config.toml
d_model = 224
vocab_size = 8192
norm_eps = 1e-05
positions = "learned"
bias = "none"
parallel_block = false
optimizer = "adamw"
lr = 0.00119
beta1 = 0.95
lr_head = 0.00756
warmup_steps = 276
decay_fraction = 0.792
decay_shape = "linear"
steps = 7923
MLP neurons of a small language model. Each row is named by its layer, matrix (down: output weights) and neuron, and shows model dimensions 80-175. Each number is 500 + 25 x the weight over its row's rms, rounded and kept within 0 to 999. Numbers have three digits each.
A block is one neuron, or neurons of one layer that tend to fire together. After each block is what it responds to, as a language model described it from the Wikipedia text at the highest values.

L6.down1077:513507459502478450503464480494504559515499500505530511500441528510446531497508475495505528477511492519512468496473496513526491481486500508503476491455488521524510519523484515530496472461518491526566514499525479498527479534538516516475497504502461543512557504520483468492521508479500480507
Linking verbs (is, was, were, are, remains) right after a sentence's subject, especially Wikipedia openings like "Salernes is a commune" or "fossil remains".

L14.down269:473528531502498500495504471509551490530521458475526469514483540510548514511488469517468483495532485532531472539521504438485527457503526553479478519506506475514510529510494539539500520518495492499510530489460528508484477510490494528507539527445484496493501497464470569517496477503500466509
L14.down375:523533507494474493543532470509464513515481483507534502472506526500496468520463533503541491546489538459498517475526539496493523498543537515514518511516458497481548516498481485470469509508514498472492475506502472445487489536507548522467492476511534512498499505502496540490490509519521477445
L14.down527:501495493518505491492491491497485499506501501514489491512512508500522521502546490520496488498486496508476488494504486478485497489509476485499498513483477467498511491539476507517476495492505484501500515513510476508485491505467512508496467499505491500514489508498514511514515490472480537478
L14.down553:479534457501521472481497518473561483486478507515489510496517515487470534497481483496512496488538481514488491489529516516539490481522504486503534488531480509526494522496474497476495493471501490455537494486501528530529495525474507478516492501473457513486483492497521483489525520481489506468
L14.down610:476546506460495530476515505482511513538499490506483510521498535477472487468528489469473518513548494497518512521478470485542485507493550472544494497531505464508502540485512472499477519549494496514500508502505467497457524500519479545544504518523497523491498513498460447528480509478495527468
L14.down653:538500513530464507483518470509515489461485505491494470513493497529498484485477508474493517445488503488528494529535544518515510476488478504489503493464515500472556498466499528524450490500512469478465486553515481462483447532503485511442512512467475527512516549525513491495459522553473523562
L14.down687:517529507524491489496515514519472521527534523503479513492442520518531501504511490542501524507490438477497521504464516463496471450483503525516507498511486482506550493522468513534487496487503484521501537508530451520510525501490491530483514523491479519486488487486510451523486464528488508524
L14.down747:517476502558516481509525486524482500521535501521499521513512483477508483515542471516499477525505491501491530520447480524500443486488505533558460483510499496465466553501503484517554525513527509501541477480516499506530493512451496540509525513450484549521489518510478480434510518482509504508
L14.down770:536501483470514481497503499496525469436507490510523516465499565487529528558520491524463478522485498522479509507510520512480496491539512457476522470511555524510512536539514533479463455507514494472480480480481490496508507521526503493495506493481507512473485534469527447468531503497481518507
L14.down896:480486483476451503490539472513534491511440542517501523510509503515481510399492509478482515497519464486510444491478519521518511565518508452493515465499506465460509506546518476492541493527533453531478562496514502495486501498491526532515525513480497480487465511469486486549532500511520494473
L14.down969:491519504491516489508484513512520524483508488548523522468466516483520471483499479484478543507501477496521499521493529511548481465482471522524518503508548532494494483512527496514457500497460529509459536551522498489566544475546494535473499494513546499509497476520503465481458515504504482470
L14.down1007:511485513497501490501496478443485491432495457488516470542555477496474523499521479520465551524490486549509500482484492508466500484522486439517489495521527467507501504477515512505487517554490475500482537465478488502460503509514476476553480519504482512524538498525506506530555477508508500465
L14.down1013:473503475514505508475511474503471483481501533526487510505478555534487491505561491530504488505518447487447498507481460478475499457501507506490475457500477515478536536507467501515483503543482537503481505497497492471485503499514520525495453486490482527507510460494496518512497508528521500487
L14.down1111:522508489445528435512518476528534529507480514495484525512490528555523495526521499477515493518467486495495447484515491478503479516518480492473449482527554465501469507535462547518479503537449529538458447472478501522557508513535432518520491502496498526503510464511458502515484495519506515523
L14.down1128:514492466531467492492479490500497513531518507481483544490485495490522503516500474522506484501491533522534505495447485507527520509489496543516553478480459481494482464504518494507480503500522449506503460485494511545510508497525482502457509553507463458512490512497479527523485512483486492495
L14.down1327:498476482516478506466502491499499505513504506486469477461467508523495459495502500534482438491478497517539498528507516456505474514524470470514453491458514494516538485538485519534524492498494504538471489520488424497486473488469529515487539479499498494527479544445506532481502489510473525479
Commas, semicolons, "and" and closing parentheses that end one item in a list of places, names or titles, as in "Egypt, and India" or "Texas; Hammer Museum".

L11.down838:487459511516475512471461473495501463507540508516473534498489517484471445471508512501463469521448490516519480482514549531538506502492502513518484507509497560480494504498508471549503515455494489516512439534539459485519466506487538533514473466481461475511496485470521540462505532500501489488
L11.down909:481516510496494461478507521524485504527522517526528473514516466460490506505516481528526496459504487480511417475505504462501486509474513439450501517531511494537547476518486485516469489503508482449506510493554479507489523512487472486466519531503474553541447481471527518461524497499502469494
L11.down1079:453469540491509487503533506448505477503498470514479480527506475479509506457514514505446460504481463556473512472512532535470538478503452499534446506499489516519500510514521483534500527509512506488505503480530449514500527436504465485517494507533485572475493531491543498504466460492499530491
L11.down1113:521490553518520507464499470488462553522492548491483444433491494499504499469537528520497532503481529478502456497479544520489460520513491451502464545492516494485495469534474518470503506491546502515459511550502452468487488546468494515506467447533486460521484515512514482525472512490510462528
The first verb or auxiliary right after a full subject noun phrase, mostly is, was, were, has, as in the production is and which was, plus table-cell pipes.

L14.down40:465498546444510473496495497463484505479532474484498545481478509529441497512477487523472456475465493519502504509473514511535498515493491516512592490504490453492534536510509515538473489504517475509497526505533539492482481486474536475468509529490483477501529468483439474498524493473504521506
L14.down60:500468494531518513491517543446508482483496500544490477541534465545500500480500495506511503473490478487497459506495506504486494503488491431513515497502509529524512457508485541483499517505476521499530509523487548517466476536525486501511555496531497504518519525497529497475501497446492513486
L14.down96:505479519494480471522499529512495540472526493513501499491513426476508512472492493462503552527470541444548568551535515450476487493513510537494516529553475521518509475481486482468488511472534501524490499512542540475481471483502470523487523487505503509499500487532511508498482532483471500478
L14.down117:498504526485533450483535512534496519497569494525493492552459515517484488455490497510462505490538494546464536523494535512505544539479505451516487511511502459500523496493452518519474511513471490537503461491528510493467492494517522541509512455476480467520507468496487473533486485539522542461
L14.down145:497496535500474510513478499502539510510468507511476523471473480501538531562463497475510478472493473552539511443450481501518499464524475496516511502509478489539527489469471489491483452534507532486495506486544504528481507455503516527481493537551481510505469538491522480522520498512503479494
L14.down243:503486492489503494485482491513526531532491560497471511527500503492475493512427500466480453476455484486492478467538513535489509532523511494570523514525482526505512519528518526512506497480503463483518485535514496513503470485487439470524502491533501489554525526480468435522525495510520506488
L14.down248:536501459546527466512501464497496519512502504508491497509521480494501484506453481510537490524506481494465514482537539477480521488521497476491464555516474493487513509537487505527504535487484475497488477501498471471496491518489474467464508473517473477494537502508529462471506483513481498526
L14.down263:496508483490515478541493529485476533524512511510466483514505455493459487476431478488491475470434473515506521476478510504513514462480507505559522473513482489477525533516486491530504510511524496511490531495473511492466489499449450483508488510521473481526533514490455512493507472491502478524
L14.down296:506510510501508498499504464479497563495511488514505522487509479482501480488486466495485514513472521495548502508466515520485467524483484512503527515542444516515506510480511527489498498471544523503476502442511460532543505462475523555483504502507508481495522488486482531485502497479520504527
L14.down562:546462495504494517498501515526458509482491476463485527490492519526504444545489500526499484491510496515548459503490498502487479502516483521481463509512502525499533506480537530505526491504496489461486508501551515489496472482524495508513481479470486501489546468488487515526554553479477479507
L14.down565:497524470520490483482517523478538466502524451508493544528501483550482529483500492494467525499501490481481504516491498384487525500476496489500548495501511456561476542482472530488541520504475491492510527503457524529473520510543472485493501470508462521520508496457481593493476528500528513480
L14.down580:477528499493480483466532458471496468510512473505549485522490481505507497487512522509538514446511497486464510498468478463483511514445522474500475510477533508494521522485520505490539514497497490488503490507511541441473529524513508485505498512506516503466436510493497481494527509442454563492
L14.down637:505515468488452516481488566481479507520504505483482440512452490494475526515498562480525511498501503501515475483502481526471470531464526485488568495493524505537504511511507465517491503530477513496538528499480481519515512526488456469544501496498501469526482487480524495512471452501482484492
L14.down834:503517510492489507491517464516462537500489454483482535524496498535482468482494479486467508520519472493533553520492488572493498480478505503510498508472480523513547522475528534519489519514504474518492474486483509481477466478496450499504501519523485511505504483522462398508471498484504518509
L14.down849:475529476469516463492531500544525540521504477486518461524528499523484502498512507478518499484520481497538547531525478516472472460497535505492509482473488481486485455457496494510487513574441485562522530516511460523515488493504438527451530533513523494511489495483503497502559538488467484481
L14.down1000:531499517516519515441509473482508488501464512483481555514497447503491503499523489530465503482461495475479521496496490506468536520508501518515516514481488522480523451475520488501510459556445513507472473542494517500479496451506517490472501456494489462545531487513531471501485513504525488518
Fires on the token ending a sentence's subject just before its verb, often a surname's last piece or an auxiliary, e.g., Gwathmey, Sykes, "has".

L6.down953:482518562519474536475473476540464467519466448526525557507503532482548507516483515492544508493540479500501514477467461489504508503459507481467510519526459491531516512512512448510490502536529493511505495521512500469515517437547533503488493476512469501536502446497475535525502488539503458511
Commas, hyphens, dashes and semicolons (and sometimes and) that link two words, as in non-alcoholic, economic, cultural, Philippine–American.

L11.down267:520480511501562494548517476465525508479550542521489521485461484501492477491471519529456504507487438550505518474521501514447505486485479519503484485486527537510495527477508454517497479483493530514485476476535439464515506493496495475507481512500483492511520502476512466536504518495493493481
L11.down1126:517524484468493482539543481483527508513523505542470522512518522502466499503513486513520537509525486490475512503493474517497453474459467515448507563503503496473465507489509471505464469508486482503515504477551494497484527550546504504511463495541492540452527487511510468494515494498489508557
L11.down1144:513504489491544475513450487521524489460526540537484482491454502509524459439516498540487481499542499551478464490491499518483474488540466486534485497508486504553470522500485498444514481496452527493498482559490514512505485499528534500501526487489508454516455502494512436500523521515556487479
L11.down1302:517485502493529531465518554479487499522498509557467474521525528493550503502539526524499514505522476559503475561472479522508487476487485525478510469496537484511511507448498483517446455515509496489499490474518498526516523487522485507517516509513486473487484498462493497481526505497529484435
The words and or or joining two parallel items, especially numbers, years or names, as in 1454 or 1455, 2013 and 2019, Atiyah and Hitchin.